config.toml
head_dim = 128
vocab_size = 8192
hidden_act = "gelu"
norm = "layernorm"
positions = "learned"
init_std_o = 0.00557
init_std_down = 0.00557
optimizer = "adamw"
beta2 = 0.95
batch_tokens = 65536
dataset = "wikipedia_en"
MLP neurons of a small language model. Each row is named by its layer, matrix (up: input weights; down: output weights) and neuron, and shows model dimensions 320-511. Each number is 128 + 24 x the weight over its row's rms, rounded and kept within 0 to 255. Numbers have three digits each.
After each neuron's rows, "fires in" lists the words (lower case) most often at its 100 highest values on Wikipedia text that the model never trained on.

L3.up2581:107142121128130152112092122126115112151159161128153113184106133124126139129149156137147112168125190096172131123166155123109117106172139145120159106147134167107096147162114128142114099117142095189159160115109119116111122129185158120138103120111113143130137145112147115094163101163126128140130111135115158180130115164129138121110086103119147142181109143084113131108090133134136141163134166104100113118125107165137129121135161109140118146120111117126097136107155092151102143099139166122117078133135131144125188149123138112138106127090125119128131113103158115129136109104140184149
L3.down2581:138129136170115132101095135077094151181160083122074126149117165141139142122112088141147125110129126114112105088117138123129148133141131164120137128158153138143124125099146136152113135136153142110137132179173098145166152157128175094147147092164125128131073104143133148133126162124092091120130132137117144092113097153150142154133126121101149121106175115097165130136147112148128110157107135147148121132106124112133118149119129056157139088141140077141123129117138125112157129074150132142110154068125104148125145116129132158131118122140122127094095124152091128112158150152124122129
fires in: "that", "named", "called", "based", "located"

L3.up3602:146102109126096139142137184127114124129108149124106113163093121124104110128095131062066145150111117143105102143134185154126117125165119128149122085072107148121118133114152133103112170137109120094172155109113131133113105136118100129125131130131157116142148130101131114104163104121173134110148110102161114103105092100152155144126198168143152142115143121140133102159139104132119088119157138121169130119161129128109110152117114130099099161099114130148084138107070127138151124125195133160131119155135136139126130110108118129110138205117122124108092140104156114113170128124068174102
L3.down3602:134147117158158114135171125116151108136133146144141129151050127138065086088160133136125106123101146146119082139113083129140111129134116119131128109146120097122155156154162142137179141155101117134145089126091111144135129146148087106131110168148114141163168108119085165157156136173163149068116112135120138104140144141106125120139142146152128139114120062083153162111128164136112136138149142093156134113128102135130122123110078160154061072102121147111119107145153191086115151133182109116126138105128143155066129154129123083116136161157147085098088130099104145151131153178141127142
fires in: "1", "s", "2"

L3.up1998:124132109122117170105146141116126158133130156134125135161113155115121140094082155141150126118157148144137114116142104138128107101147124121137156128140129160133127104084123112135120118128126130133128137116137155132101112116133130110132085130165130127130142121119118142097163134115166122090134157160109166138173170133139141126153128112162115119130101126090132135119152162095118110161137099139113097134133105141138100161125194097111135102077120134112093095104123147127132160148138154143126105105134136152122149113102108159075125125138124149096132132139156159144100173174110133151
L3.down1998:129145130125139139119153134149146121108132117091138165106134177114136098138121116136132120120114134133163129132122096097140153180137140087140133162115165156142108080128084144153166115117157189107131096150095175083139100164119141145114081138182118142131128108102118146105130153184081125146143124133126131102134132160190118086159134119104091156147146136115187060126123144164056116148148123130120118153116172147131114168128128129092122141144137138126111161088116119112118116121149113137095154098114152114127154126103080145132111109137132152096099083100142146138129104096131107102
fires in: "the", "n", "former", "that"

L3.up3162:144183149125128119126127117128132124158128139094157121119132165089105091163116084152085142110100109097144115109171138165133119156149141135112120132119091159153147146084074123113121125147143114134136137091124081118173197141145127121125128117150164136097136133118076128147132098131133135154134130113140083135062139112138097108125089134110127115140119111148114136140108108099153110119111139175106154141179157128136138136155135145174107185132149145098142152110119145172134090086165115125125176128133143129140132154134126175108103135139093154117082149146140144133103129118094118139
L3.down3162:088128126131123179141114111141091096135098113171131129111131159148125134130111122132145112135128115116120168103134151140143124146127118186142144097159094101108167119132149146124151095129113130120112111140142122109097112172101101130157082143148089149105154147139154075110158134110159119167125154105150079132196126161156167142151121128123139116122130177092129190154129131178123136147129162127134115140107171143147097138150169145107106148140105138127079124102128092132101108119136190105112140096136128150117124147154127104139179148147136128124153117088136122137167138171130149087
fires in: "from", "and", "in", "out", "around", "on"

L3.up759:059127130137140107137143174143108133141123106163200126131117121097179163083137114154161133081136106108138072146161138121153131130164130144111124119129083123120147132142103109129121144160170111138179176114127088104146122128105136140129105119118083149140146142098155124085108112135147097087154106149113150149132117122137121142116141107103160125169104111129154094096119105109077133149149080155136117107160105142144121158112143071132151153125147095153083115146158133156084127141123118130120121117166132101159144200097120169110114149076120142105104179150141144190121157099110132124
L3.down759:140152119189142136066126138121144097093133180172156100155109121161094120115085093137129110089113124129145089107164111126082127164083149089163120116105165137147153086150075124148140155145132125099099115137136122106127147120129146122138110145143174124156140128134116151169145151121109130113132139133118115185141143139133149130123141138090149135150149148131163146121132135120103146131138117137144128100133101204129100129158086118098097151119094144145128152133130118076112148131114136126175163143147101106129123136103140137155127128147123123133154136129080147149134102173135108155
fires in: "of", "the", "in", "on", "to"

L3.up196:163117139141110132129133153132115116184129142142089122128108158090147109124117133116108117142104187111142085068150126133121095151067135118131130159131143163141158132122141062155071117100133141143116172148118133103206173119127140132125114169137145105117116135086119135139160079128160159135168090138162089101110111128178140147134128149133135124115185135122106150124116153143128112121142129130177147106139126180113117092132133140169093129137124159159116130117052074126150146140170141142120112119129147166105113078088122122126114152106138166124106138128143125158074129172123094117
L3.down196:118139115111171112133154129140163139142102097156125100149126126144167113124097162164097144089099141119140110130122123126127119111150161133098120128148125155125196115083113107115100160159144133116166126106127154145120096155126129148110116124134136143134173147139119145165110093162073099163097092124113137113105124130130129129174126078113114135145111136128100153151131120175118120165092103138161122133084162147119131076158125159119145155150106145127127132137133137107127135084172130134124167124149099144140161136162123078092124084078126088150113136120145121188134131129105133159
fires in: "7", "1", "4", "6", "5"

L3.up2490:102144119117105125144118128109143113103105141139088146152131147097118126175143108100107100129148125139142130134121089125122119126129114136108118129124103166137089145121061116144102192103170101095104129125109135145152141132125037122114129080197184134110138151122097139044161110137129112168146146124174110140122122120148107128121190150137133125116127134132141113167088144140076104159129112121150114118138115098128080154104090141115116148131138128167123115147079136086119112080153122127139148126105158073142139097116118154163129093112161138122139155143123131126145145109132141117
L3.down2490:098108116089189110141163118183141120141117159104207148130137112101134122118133154110113120141124106142112139129161109120146130159099138087155100164128146071113154114117106141088107135137113172075155113117111128110103060141121127113151136130137162128108168169124141128138141134145141147147129149149098120121103172092141118149098164119137093136159086109134109097118093078080135111107133117161064119147125178109114122137116099163148078172111111143106170108133138128176125136138115109106121123151148119109121121130135132128128136122161129151177099105111115121098096108100112136153
fires in: "that"

L3.up788:111174124142117130113138122117142149139121131081116106174108165126112134121123122143111151099137164143141088076133126120124126128152112126134092141124122161121129134140158120105104103139117115115146128159097164145153124153147127103099140067153161114081125122143055142111185126124159151119113139126105132121146186126143157096096150126166115098171126188140167160160135125126115126171122149090177112118119146105116099151129146147163145099101097105147123163134112132161134108132134131115153172130166133153128150124108122137111161121110106137120127126135146134142138121182147159181
L3.down788:141146116103164124167140110178153151152093113156127108144092143108135120126132077147174111107168149163087135145126131162170126150107099152102106078119129153114120079112167132137102127133112147125127097098192109121067108145145128119164181028124149134119104122114132141105135152106086103068158140125183072141114106128123119128121171102146128126130136144094134121087161187133119106150132170144081169116133134144106111133115138135154097095116135123113152147124090131103129132107113152138122149107153132128132105139163113115156154110090127132129111151129134126105157167091135129131
fires in: "of"

L3.up48:106114110109137169085129122101154136120148103166173093145152161085126145149125131174099110143119151114123100068118102072080104161140156124131134135090139092131091103121124170150090165083139122098149125134145148122180198153111137113121066129159198113119128134160064120117114116116126146152120135118173116139128073116134167165109158181131165139096098107139130143103090153128120106143136076071162162130158120125156132115116127113144107119131152146167122118136145129127141102148156140153114121093165165098083183156116136123105141131131113123118124121137128137198105136155086125157
L3.down48:138126123161103139079158126116145112122125153095093110089114096118156120108129109119118135120155135105117126121113106165116145148124129148125132077110122161152155126112098082106168107135154111161155176141145115154133120154147145136177138115144102114133111156125131150121113075101124119125148104137141128123156138116120081140149146151102140105172101131156101155097078154110165163106112123113167131174133158125111121167150132121078118157124136145127097139102126135125119135094162119143117155110085144134152122141137083124109143083125137133134124091109067100118153113120117136117
fires in: "new", "first", "newport", "1st"

L3.up2265:112119118071164192144106125143131135128140135164116139108157169089106120122130106135083144102155136124153133162206127113089144164124120148151085133113146149107101123089153152132138132098138152111133135109080126129126126103126083131123112112111106141079106134082127109132160163133123121111122108123053126179096100130122110139128087097113144121118114177168113137124130128121145132163151150108128149116166154184085126103138174115141145168141162127184145128125108117134135123127123167123140118101148127105119123072124146092163136126074111094125128126068118105126110142151117193110
L3.down2265:149092106133114148149107113138154142120143118155139141172125155121138095097182072116168119107118183178153092142153139122103157139168109146108163109090113087128086159127086097166114125077132122097110124137111100110068113088142138099113124146097135130103121112114122137135143140148182114138142088106138071106119126117107108117119109114135139128137122130099144142132146171147114134112136124158104157174157112151107152109111181154136142163115139098070104145086116126141126120120127172150114138114147083114119182174121114153126152103104126142111140141088100118118099119109150099160
fires in: "as", "under"

L3.up2714:117185154174075150113109115136127135116125130160095113163142122126119164106097139080109093114160178128142125073122186161141119114103110126083098108097125172109082124069097104149099137138147113157162178159135142128107130128150098132098107132171126133127144125099123142093123128138131120085120073161142132101146093135130103127150121121174145121185086146120156110175127143105102115121136110122112163124129104147130141124122174115143121096123105119119105121110130156110115099109137133131120115071090108133133150131107116152164145139104119124121142119161139113142115109105146128153
L3.down2714:092132117105157155085132146152108126159081144126138147067135120135153132129142159134079129137102088146138138114137154128158155158155133127127124129139113119119116074127132179089176156134105100095110107142125127118126079139152132138097136155139129138116185082104119131106128139151098118147130134157084136154138142145132124087117108194136115139132105120125176105127138168138127144160099069148131131148129140126094121158179128166134132167143087124130144118119088127118151129140153085095097130142125089075119108081132136069134115126121140126122101134112126118123150141087130133135
fires in: "the"

L3.up3142:118144117123160110121157160132126125142112136123115120129088116124110129164122138122127152133121135153122091100110141110144110105144137138163138113125138171122080118105141095098146144143148153127134138134143155112101138121111119131104087163109152108140138121140121145100149128112132123133119055134178152130129118082135131144130132146131154107142179150134120177163127085144115116138150160132189142114112136140114127094092140129102122100135108101155099081124110152112122123117123156177149103127154132108202133120109099155186137148116130134128126138125140123145123154149135129114
L3.down3142:134101122095135092117148147131081153117136145135126158158127108130141129155139112147136133124115153107076101107102141079128141154080131111140106115138131110154116142128107138155173147150124121133155116127125099125161170117107185137115127125148134145100154133110139125164136098086123144106142131126109141153144156093067107168111101168114152125130159143132118140176151122118136154135128170097100126111130183121152154159103133098146172143120127130101124144140119123124135124102143119130117103159140171149133153111093127122134123156102115115114130100129125121108107159141145101161
fires in: "the", "of", "church", "bishop"

L3.up3199:123155122129190135105127120086150127140134131130157114131148139110141095094161128093137177144136120139128147103114150109130131148134098130130124133110139101138141092112081125138113148132109152118115141109076136155114146154132127125105099120119097114119127114110144116101114117101119108138137109112115113136124081093136121133147129119110135120109107164139132130130152116123115141169148124114150167079175113151160206092121125126158096126111091120137155132119108114092137182153148119137117114094168181124165109126120155160116102134104128140079092146126134134114143153124150102121
L3.down3199:116142143153164124086129096120144167111137153109112118147158142121156117091164117165145094141142135138114138132105158140175186191132121113104147168140100108141137146141129128148161145127144099135108154113147134124104113150157173096147117183130131164077103133116129095121126130125106161119137167135124070143167107136111109087120110140130195135125136121128129156142129122091071146111118148163172118123078154095112111131155104129133109099097179114164086167131160143154106107150116139119107160092114146109104105112117169118116171122156118086110152137122100111103121113121130137117
fires in: "new", "north", "los"

L3.up3068:115136102123103170096147113083122133122126110148136147130131181126152123151162132131130116115141131134145133117077194136126162117134114126133099054185083107122049142110120150099139107143116062100129144110165135127074147137158130148109101088128101132102138150121075137109108118155152161115124109125167122148118144145116140136133107150122164133139164128100135118118094104164105152135130116095105118116157104134132134165127145140114123110116162149160127112115125126154125125150118129145134095118125146131106165148126136137136131133090125129085155150130163165111138094152145145163
L3.down3068:154077117096114123147146141142060175125120127122064151090099106151106177132122140187089122083099093139145088143095164146131128116157149133149140127126110125129144152136156150132127108135133108121126135141095161127133106124125126126116133124083107112144136112114148137117128100117174123091108156099140165147159099075116130139153142162137129123167154135127119110135170151144171149164143107110168087107109111111133149130097162126127137127094128166125112138135125113118126092132132144136103041166115093153174133122154125112139157138087131093132150148139107119149114130096115116154
fires in: "with", "as", "due"

L3.up2815:133115161115136140155142126148126114161152143089134162141116160123133107135140102104125156152123144125141146101142137132120123157122101162145154136154130155100104129072116195125110152094117135102134126132131137126133137132131129144142127157090148136113137142086139118145113095170153148123127100140157178178092108106174144116174096128130128107135131139128157186128105155136157134137146115123117142105117126149170123122158108109101101102130170102120115069125131114118110116082141117133131150145080106133119108103120111124169062123079161127115093151108132142113160129130110176144
L3.down2815:106162127111154112119132153169117137155171174134120100075178109122135183120126131120122140138106144100130131173098143185129120136161103133079141107143136126117104123096127085130139163168117136118117143169190090134106091102117167115128137140136133121132157140107098122134144096134112127120165112152129144182168130131196100129128095157118161100157120163136132141137115147099150101065134085123115168109124129126103155112140109103138124153130134147151093159110128156129119075151154112138109132135132140122113130135122126123136140103134128155136145142144139161116120143143111140105
fires in: "set", "number", "series", "range", "pair", "collection"